From a checkpoint of a small transformer trained on Wikipedia: tied embeddings.
MLP neurons of a small language model. Each row is named by its layer, matrix (down: output weights) and neuron, and shows model dimensions 32-127. Each number is 128 + 32 x the weight over its row's rms, rounded and kept within 0 to 255. Numbers have three digits each.
A block is one neuron, or neurons of one layer that tend to fire together. After each block is what it responds to, as a language model described it from the Wikipedia text at the highest values.

L4.down185:062101145121162132048106158129041117154125167135110075086138084196149198098160142139087143054138144061083065112125135116084127124165164159048175174179110165167170137089075081156114127132123178089166140153142108119129165138109110125087132118141197182104158171137108159123082150119074114130
L4.down534:175154115096120117163147183111120116121127103149147184133139115092138071159173149123087147117155129128172120060144045111118082109104061138097119115059127108121119111124136104204138113167085108075160143144166178115162111048118147110159181218179178163102148126097166163108100061158111163141
L4.down778:180107156165152202099121156121167120125125170104070144142136166095078073157151117196153140113066123132119141082123129158157169126104140140183116184080123106101149117184133122140096127170173110137167166136111122117140167087145129127114076203128085169118157109090107199095170159128128133097
L4.down1091:161109166151173163054150096086127127184152110158150137127086158158148172217090108192122160091159146132151162099138100089120118160139111148104186137168033183141087120169110201137074149137087116057064099113098138184120120117176093114100070162139049119094180111157122126111136161114098131097
Responds to: Foreign name word-endings. Late or final subword pieces inside foreign proper names (Indian, Slavic, Turkish, Arabic), e.g. Karunanid-hi, Vakıfban-k, Tukhach-ev-sky, mostly in lists and cast credits.

L4.down24:142123116128170167157145127138143132087102153150097179178062121050088189137083117108078094142164166055107146123205182097150085114190102153164130110167101071124154078081082123136137178115097105105175139108114123082141134118132100126132162104083095144099129132144154124117139110118113132102
L4.down194:134113141108165154174111118132086125086108062089109050156163110150093146160160105122153196155180150100096117152214164142062114154128097115117098096104150157163124068169200104058123146081132127126147138151106135130150069133126150117110109127126136141176106131090049167120159177098089174109
L4.down654:097152103140143103161147088143082132137156182131072069113105139097121093104174171124145092123080115140151080054152123148192153097165181109137158079128142095145100184164082141075172124112160126113093144146119105092138188068124075109195128093041154114118098120058099118168117143128118173110
L4.down1023:096114154102139132119166164143130123182113089158148137151183093117165154136087156105156164095166121134096102161131093142149170169156083172104109149118139133084165149115125110126119124119162144119172105144155126137142105183151174143088120114083113079051105181132140080188083142111103102142
Responds to: Mid-word vowel fragments. Short word-piece fragments inside split words, often a vowel or vowel-consonant after the first piece, such as the u in Q-u-arter, partic-ip-ated, Re-mi-x.

L7.down98:170127124096140088133088129117128171144169126026066111176181177158116152109146178095141108097128105162168084145213126185136135136159100159152102148065159140143122121126156143084092192102124148127177136112094180145178043124105125098116137088115173107122140142103122192071188090093136121138
L7.down781:183137071102155114145155148127100132133132130221129116138109101145128103156091102108147171149117145138175113102158179079123122190129156126138117072136104128148123177109099131086172115164119162123167109118125110117136144109080110097130156100103083086103167187164130187186176154175094141072
L7.down908:174139091066099112120121089086124140075098067118156186133146113133126128163190081141164099092122114083139108173219097083166138155140090073093121160125136167107171124171095140151148109092119138139126102124110140110132130131125067126121121178088158120201200172147176141138123123106142140078
L7.down1006:139094145176140162098111169057155177189086179074147141144125089138140107094109149168169128106063164143097139099130101078108158162078056151121106147160116127086117107116102147173134106169132075141204133137093123153153157098079145095096163117150130138132114131185193135152150168150115133072
L7.down1066:143063143117167135156137227175103104195112171114130094188136139066149142095145113175101118151152175077118123169130144098132171119133200166121122091137150134131124090096106108163086192169133139140099137100129074136135181131130155096083143108133167151159129143168134136121137132149132125118
L7.down1218:186113093107164159082082158141092189134139134153135127175148125100103114150159109127104131161137123147103144075145139124155141132052076133139082085123132144195164211171120132086152122074152071155138134149098052096150077106100150074120130105088108118154086155154154128170157178106108087081
L7.down1222:128142183160114119071107097086113140131119089145204148120165138128106121132085147133095153108118148133160165136133170086070066150175083079143074152202110158153046144111156085097188071161143160143101128144110099169136203179117145128175136118168127164103119102156129106134112088078082015179
L7.down1497:082135128085143086119054122163149125135150106115135158094129127134102098125164084140177092084135132104169138132166082087165116176118153111145147126118123110188153155079142116072126115110146121102233079116129079214124144113137119119090103144149125083134124087107112147193147154134082132147
Responds to: Split-word fragments. Short letter fragments early inside a word split into pieces, often W or w, e.g. W in On the Wire, w in elsewhere, i in fire.

L4.down223:220181147169158063115142095115161086145117079093126160150155140130142085116168092181172094113141095147149143119127062102146079114119113171148122224113175111116167153089104125152163123114113131177174117139123102117117076143136115084157116094118182135117155063102108108135161142176159126078
L4.down321:121149153135132118076110092122081160132083135110165107145119111080130200122125089165160209070184137110146172123100146157119093121118090147120103119121099138187119190104139150089139139095114087127117110088123120073089171070134087173124159161116195059159104101174144115102123197120132085097
L4.down1139:129150141113073146125135062122117147195139129132155108171081130154134154182111125100183132083098132102133133181128114118185134087116150152077138136132119093108039163075103143137113108163120068071088086088134093110156157121135126144161099109116151097108089105169187142148126115133123061115
L4.down1460:198116099150092159156088074095150101133113126105090092109135149162131177119059117137096148184109138141166118138110134118118165134131125131182187139090142103160132103129111090099096068172167122123117128160183149071135178079141126134096155137122153110076188153112138120117113132152084174127
Responds to: Word-initial W fragment. First-piece tokens "W"/"w" that start a split word, often after "and" or a name, e.g. W+elfare, w+ent, w+idely; sometimes g/b, quotes or commas.

L3.down1401:064077101177160138160170138135162116151121162149171142178099163110099148111143112156157116143150105101124068072115100097151089086133106137055100111110156074128180154126102137141086120111159081077098132162198085124091092107146133143083076050166135138115118185129080131149115143107165149133
L3.down1410:099127095095184105107105101162125164118149098130065089121147129160170188144132091091105156115178103173079103122127067114154124149122130158089139160127170170180110203044121085109169161147103128132149135136170091152194103112109116147128157070117226158129118172200163131182092114088125139139
Responds to: Surname-ending word pieces. Final subword pieces of multi-token personal surnames and proper names, often in tables or credit lists, e.g. Johnson, Bennett, Zebrowski.

L7.down13:116106154146185150144107149139143115109136129195069108062181144108180113123074166139172131170117099184126130149193201141139122059116138119123115137093101200105161142108163167116133115145069126159170124123178155127099079129192146081181137154171156128064152113122158073105183145119146076103
L7.down22:141138058163073167161152155132128155170108140140101150057118101120196091085153123179145167151123078118122150105109144134119063133148086127122021130141115151175127116143135107132163126156089134202136149121061110138081151065089091102147125163113146116088131137132095096161148048106140132126
L7.down228:118103136061102100164140124113075108170079140166166144095137077096066072125092122146107107164070108074074100182110140119105082150162140168121094149085116108081107139142094118189084181188120109069104113132084088164158180123048135132093139170138119096069136142135142121119183126104120185153
L7.down439:146180166140176186118114130113148150106091164100108153092178046069139168101106148179110098076085134151108148177163110111113140126197142125083131112150110099104155091160100129071135138092138141137164129115134124150128118158125012151091119123149129153146178162182178153146098177133102155106
L7.down487:141107148087184120072079077168149037156183132147140153152042086214132153114139218074134159142118109100154112086134113085198112143114162086106118062179156129165074148139089143146163133119128135123142107132128136130121133113106169142114110146051097106107098088120125172086154127124108141105
L7.down676:099123147115095082084055159094129081146111139138092109164160178144111101145159118060102133075147139150133079067124085148138105114101149125087138177150084112155197116150115152152132079099151201134127134131181121117131125136081124135156110144156117160148127117121097158093147123075071111117
L7.down683:129149075062122179132096153140125141117099174114136103108217144102136127135145132089112068094140170178108136124178104120190119095097148148149114114128174174164078087157124131114152092112155101089157140103104183152096109172160099149168172079093139114083189149079091141171127169106097173175
L7.down701:150125114048100150059079155153130052100172153176158162140160111139163127185150061182078095090112093149112105148100070160110131117153170106169107150131117114104143094115043119132079091149165102152133132097154183191062100085141166154145153152143141192144172152086191100130121157146122160128
Responds to: Predictable mid-word fragments. Interior pieces of common words and fixed phrases, like in-cu-mbent, per-cu-ssion, San Di-ego, and day numbers after month names (June 8).

L3.down116:115133059192065138184154056127099089131071133070142126143079132148148140099137168117124193110150143177131112173129117106080104139133159201122069110118088133120092170140061172096153188132170119105170139144152157109106143110116095128149073146101172185152033152131126169163099149135106067147
L3.down1334:116105103090088160075134076142125137127116057107103133150128163140120117138165118129151143087117228059089124107148123112064134098122134136172111128147128113111180085153128094110157194162143108105091134115180160150177150089149116169124163069103159155073145124121144103153118133150112137166
Responds to: Mid-word fragment pieces. Word-internal subword pieces in the middle of split words, e.g. ten in intention/extended, fer in Conference, ur in Insurance.

L3.down152:164181143141132099078102165101139155121139116130156154119128168128165068077091178077127175087074123105106155158073105145145143178163143125163122098143141124126098135038110124101106150115098149130086115097180135150151148112133120099133155204134140158144186178117133171121159114082095140121
L3.down993:139120179180064206095116102138119120093091144110197091085116104182153150133063134159179080144079058125170118094121149109091174082138111118162065099130062131122136187136135119140143165136144178196135146192126096175184135151084144096182136098183141164121122154169134159129111115146124184069
Responds to: Proper-name final pieces. Word-final pieces that complete multi-token personal or place names, often in lists and tables, such as -ton, -ley, -land (Johnston, Berkeley, Newfoundland).

L4.down354:122148153149156158089103123154067152144148146122084113138094131144140080145081158117178125081206120145155116161137104110141143120135193108112085102118103112136173136091136114124129127104155121070158144118172079136190165087057116073126118144158046168179095140157109156155203158140128129109
L4.down360:146136087157138111136151119098149124108123234100117176117125184078138123100164116127148109158114162145183114092105111117208115136127150116114116159080165131169120162114075156158156127146143107111121124154132131155110124135136136066104109182136190139092114163110134175122160136081069159126
L4.down867:105148093126156121100115090114100191128092161145137102080088129086125128146129125126184056120126186139135103125123086115103140220079133147105145117058114116093139089136124169135164140108164118106105117130156137169187141123102157087126120110127112121150163148121138115127184117067141131099
L4.down1422:052155108126177122108080166079122128054118079075167133075115146130162116104130092096068129173117141172120141121099133106134102127138121155170120149112135169119117184107150099161151143137108061115113130123166163161120165115161132193116138085109094158111174177095187124131143050082150150105
Responds to: Name-final word pieces. Last subword piece that completes a split proper name, mostly surnames and place names, such as Hud-son, Hit-ler, Edmon-ton, Manche-ster.

L7.down30:080160102150153156136096136113072130119113105173062145050094114104137160150177167090073133166162144158110128102162120122105151126135173161114129169206124205124112129098132154130154152060125170113115130115092079155160144066093103163100074168097103102132161158059106145090167066167158162160
L7.down602:134120107077124152118147150128083134092100178130113152100115130118141104143097066101144104084069144159176137130120063137182077121152080058074090134116158212137142161135038111167123211100124163216098142153169148084145115112150147106190132108125156147121146122134134108138108149174079139149
L7.down655:152133111097071113123144128163128101177096105161116145116108085165153099143076185161133037130174144102141171113100126122142092095125121115075126134169074132142100134155111142167087149075124122134128125146120063145110142062156072068093165144167149116132098110108084109095163132093166107112
L7.down797:114151099144168174047092084217095106139148143151139152134111192082163106026140168115118143151182163145149069103158120116097089165137166117111175149101102095123133134154117109099133129110128122141148101101157101143131149171172153152150134149162086083130107114107137115111123074126081089197
L7.down995:145128100133108177107135118163104139197086130135107121072131158112122125132112094142131159129147122141066207151184129182082195120091128090170155117121113148148191109167058111103191117096147099133134162180151157114125114118170099085126157144108144091134127165113067139125177173140105112052
L7.down1020:145106073166093131098128084107111139174156157180114104113106133175118157140103134175121178166142115194168083066103120162145162107069154116083084110131090172172144111080124145127113126205091127123135180128163179109096084130116115132132093144110102073117095117065098140121121119160169101064
L7.down1083:193070152128091098107098135122129092099138122140092170139127151121089112166144125173116156158171152122116180112123091128113145101101115100121193165130083165139163112076100118150152168096105098095154130136118150096121156120146117100143165136146073178144116091049098147130088124082162157086
L7.down1133:076077124121074114141107121099086152085146111136129128164128133120026089129156127118106142124124178082160099111154125119123114115122181134111113195108146136119138143077127196163115141058093090146137131115142094087107106116137145121141160103139150157133104104173156166150098099110078120143
Responds to: Mid-word consonant pieces. Short consonant-led pieces in the middle of a word split into fragments, after a short opening piece like jo, ro, Do, mostly in words and names (jo-b, ro-b-in, Do-w-ntown, Sas-k-atchewan).

L3.down162:164125105139083110150132159097088177204089129140120148156065156163073097137187116175085141084122129154075075147113108120123172125136167164103123124175105159109117124133147072186143104158130126187100123165110085139177145168145131161132108187136162148165118147144079147136149140121086171156
L3.down209:095160139072168083107116170092114177090097137054117142090173136128112158150125148098078133128127121122072095142214123107109101169080088181131171142159085217117125115108113148130122141102121123119117116157156167137123145196107103108105115141143102180145143132140133097145119171116048087149
Responds to: Second token of capitalized words. Short word-piece continuations right after a capital letter, mostly inside names and abbreviations: the r in Jr. or Dr., K-f-ar, Kon-st-antinos.

L4.down314:129121117102050182122195154114138126144061100081137151155126192146099104187154119068100115132142154143071107136159105056131093113107133110150138134147153133081139171147109098113175163148195074200124114102131086147142131209226138128146115080089107108150085176086124154118162116129169175169
L4.down926:145104073134125085126097142094173120183101079126108167153163128205145067178168138134159130129102120095158128145109093109126044150131117132148138146125073208138128099182097085088044143187114142041164124117137146124152165168173141113122101120098110116071134113188138095093142161067137130097
L4.down1059:094132118145133107142113151125094147113166063116148135150154148118057171120124125155144091140130066091126113123138128128133150097107163117085080127118096101066165137148155119152142150129101109127144193109125101142115159188101165107164110110172143159128080094138119097089127153158096079110
L4.down1291:155179074124135122122139137097115108137113118127095140125121138099161111097109176135221115138094158152175136147094163127124105157188132162162089150147157134134092113055147121123124104088130105093121097137086177105089152115149112110061087131067156191129101116183095105150138109112141134084
Responds to: Mid-word fragment after prefix. Short middle fragments of common words split oddly after a prefix-like piece, such as re-ta-ined, re-lo-cated, pre-mi-ered, de-pi-cts.

L7.down59:158177150124120177090139170141147102174122166109162140080132103124144175109087127069110144051106141175141141146145124082123085097166133160177128157186136155102098084091127129129104139168172121127125129072094070057151122083132120114125137110066128101121129116120111166148153129116094188122
L7.down653:144080088144131143064115117123170126144162129129129126161132132123185177084092123105117165087146157122106154177116146087130139124103156080137110180130144082138112115105116213119141124166123089150141127109180114133041201071121125181120163125184130077084113111146178120137138081163095106187
L7.down919:081136096174191100112096145123173128107120143139116114125140140140116105094100154080064127102135106148127091153118140165130065143121121098107084151116113128134100141103144114076100069135144141077138137152166130139099055128138149162108168155068131104150150104117104118076163118167100122079
L7.down928:170145098154067144103164153135147121129176115124194138150019119133132098098158088127104106120143177171158137140090119142121117139124151093135072132112143205147090122062129124142107149144137136126128120160104123152128117141165078089073151101139214118183190143147153157104146115141128133132
L7.down1121:091116183179143165128170121137095149103132116106173126112164137075125112115119103134125144140121144196152173112156107170150123146098117115101183120109094145165144154063138118111100156136159197097142122097121104097213101149097106176135097131119150122138121131160088163147045127151098153133
L7.down1467:116163118172116130135083180131126141152127144192141075157071044176130150131158131105095183093160129077103075106096138156124183109146122120136189121141131110124026111171083156175105133132120172148091118104141110173169159109159105133122108151138100113212172099168152151134113162134162106109
L7.down1504:131141077086163082145093108113140110125166173095141184161104138115113109183133050125117104087098188147134088153182141097102155130126153112157107097181152138127086125130079154064156099105137044149112119112141147042110141073158169161124120145072120105179175140097204111171137174134132181126
L7.down1525:126081096137083114130110176113111125117156144120137102098157072113136125118147136154104161180093142128163129189153206092103139171115145177175092134135150145147116143115170118108144152137186117169122136130162123015113060110174181129147167167121144152216090117100185077072070079119122081149
Responds to: Ordinals and mid-word pieces. Ordinal words or suffixes (the second, fif-th, Four-th) and subword pieces that continue a split word (commer-ci-al, inf-lu-ences, pre-served, affili-ation).

L7.down10:134126125126176117083142114128070114141139082103080145136184141092112099092157141113123152119147123174142146100132142066136129188108116120133109151123157135099141152161127158139134147097143098207138016112131132147170101110110173093177148125170103139078093094139128183133148078090088113126
L7.down448:159090078129126076085131159116131170138166100090129104133167100153196121116101073082140129155079146143143112133193144096163144123120157165101134107128184141137162214099097120162136116108140132213113047128130191080144105078123142129106143133148179187123100186104112147158122093097093129112
L7.down650:107102107124133105186117168114082194086094108142127164186125075084142166166119119097145130152142181191077149130144116156103152142160168106072154115127121088178171155084121105125173147161119099101089107065193034139108153141140182149087165125133156086153148125121140123206175092093081152090
L7.down660:113093122130153137159142120104101134121108144078152128199186153156091144137134124152111203163086117168158232147133149026163132131108137184178202154089068195148178153098149115078162080038130146131127117141109123145097163108169150162129164101117204154120076096092121123123107129145125137116
L7.down1018:145137076152128148144085113107109160155118161156100134112084143125070135155090171127081167125082076120129136101133115140164114090113109141079169143088128137142165175095112106168154095118125126154167113176172138140150167083086141168145178139132121096073115218171123159128098181105160174155
L7.down1254:165201094164088115116105169070085076132112116106110204092124106141135129156091154162124116152094099099109191094174130136105105176158133149163124100135135080076142154123094125151102122131068136143130102076088157159186161106080049153069150110125124111096149152128098156120169170129153130106
L7.down1291:136110168202129146129124165164115086144081160119139168149153122155108098130136150147088171138099146123120131083121130065193088090086156121182138107127105184112180141112073117140143109144130183159122091172121087152127148136116143157148134179157138120141099127141134134141081091111094116111
L7.down1478:127103109159136086092145145108157140176092149112116120168137173118115112076098171061108142131081074168121044118158087152172075127162086108054123110142139097141136183058094161117118146136121109200145101133188104136134126125038180156113125119172149173159087178163141157159141090074133150102
Responds to: Surname word-piece continuations. Non-initial pieces inside personal names, mostly surnames, often in results tables and lists, such as Bra-dy, Bru-ce, C-ook, Per-ry.

L3.down196:137124086194118160096033144116127186143114142135080088118108125161171182050184172106118118098070188120125110104112185117114100131108109151149146060118128047160151142172082121107085120081172078142118117073149133137101174145103138120090093148079198124111197163150126132080154093090106096139
L3.down1456:129154161133218155149100065160096146114111089150124100142053136108106122140177114180137141120119181055083141145173165153168132144090153145117133116111170099142125115124099079158090141107135081179089123163155130111153116154131096113184115110114134046155122094097168079149152110151070080122
Responds to: Word-start "su" fragments. Incomplete opening word pieces, mostly "su"-type syllables (also cu, au, hi, continu), awaiting completion, e.g. su|ggested, su|cceeded, continu|ed.

L3.down54:134139097123162124128097145129176106117075154117188177171160113115121088116109113146101125101088167134146125084132077138118079128132157213101111148128121136127138138170073142125160113113159075171140118156115092135182108126109125115159100059136100066140104210171133152133161165157172131146
L3.down768:133187159141176139096090086128101125071143130144108118101122127112174134128119093122167138114152146132142167144112136105148132174104151108106138149090121148136102190135166170176144150080115116168160109070165158147122130087154084125148102133166148146111113089108146086114180168088112132159
Responds to: Word-initial W fragment. A lone W or w split off as the first piece of a longer word or name, e.g. W-ise, W-enceslaus, w-ound; sometimes B (B-yrne).

L7.down194:105163082083163117063108189124168167099137108179111123135094149095088113118134141190134112112110132094106134160153117133143146126110128047171183122158182094152107163162194162145110133133122110089104065184134127203123128134174105148133153145164125080093122104062146079137116148161164120147
L7.down365:109118125148126143129084201174154130139117147109107137101150202104106117108130119164165120086104117154154132127140148104150128161111086077116085131105142111171129198083133120156119159176073143132126136171139110200118100101108128113147130133140134101121162108118111092164150135137080163111
L7.down536:183125115116177089136098166108128124150155102144138083113167089098121170139142145154095157098109110120033122108180175125092065139129152158123135142175121071158147166151151122089146096124137133129097127135120133086141140155174121148095140117108075190162124187151145152139089087162110118125
L7.down633:146124102198134170146000137137074118110153170142055144120091199130130109115119188124158096114186117135173124110120176131160111123191168131144164135106108124136179124130114177228109104121122113122131104156100126193126112033134123114147114115137129123095136107158124138189161158178125161093
L7.down1238:111127143062189139146128119076103130117116142156114071114142136136143150098116124088167054120157151122189122141102053156136104147141187133112105125168050108170104152176125134152142149110118155096140121051153156105141095200148139098116149127153085074115117138185112164110148111146066123140
L7.down1318:168171123128137155112104089144230137115123151089151113132137134079081141107136141173143151133124208126172165162131166169119138110068137137161132117109111115138091147129162085146137192073151130115127092138143158124108130084117170136173140101125110168139156157090124136161069163140168159144
L7.down1426:111090076119134097084129089142155148169165106192143136077217111078079116171118166142158182154160131141156189172105185145111208124149068133093057119156163134129096188075114130124150137154119156140114135149158203160061120103119130160098134101129136145111133132099117166089034133124160136122
L7.down1436:096124137079080152103143087104120149144115151129151169137132152086061110149099184130165140104165101126168133145081160119125134163121148160107170147079109111109109118115216098114127117042135141105169121081108106145086116141089070109149129116112089112158135140114098164110106115112137110106
Responds to: Name-completing final subword. The last word-piece that finishes a proper name already split into pieces, mostly surnames or places, e.g. Adam-s, Rodrígue-z, Janei-ro.

L4.down264:124159152177127088091134125137050107125124119147101097154132144141198106119138135168135092139092112132114068094144155152109134152164172151110119107117128114151185165145075035170131197083166083148125116116152120123115175065100150138121137137122148192109120116153130110096153110138094145186
L4.down271:132141117123055157114102155148052158113145150070124107094077131127132203107154162087155119174086180169105110128078137110106191161137145096140154125120086109145119116096203155092121162118149190105177117157104156112126135123175161148060132142166176141132098133091080146120138169152141099133
L4.down809:081111133075185164074114151153098096177204121138195073123074097125151189151118200114112165079123094145106122197118083159085178127218142092150017131163193143174144150126172098108174202174099092102131110096076145122086110134119120111147110116121080133136117122142162176129141061152089113113
L4.down1058:105164092079185089094128113127099171126147126088148080086095113117185139156174161081094178139124160145109124156129182136058130104153102127128108104104094123140126158094103134132159153126059215133119120072163147135139107136178151118178157141112098088113076144113169120124137111148136150120
Responds to: Mid-word r fragments. Short inner word pieces, mostly r, ar or t, right after a word's first letter or two, often in names: J-r., Vi-r-gin, T-ar-nów.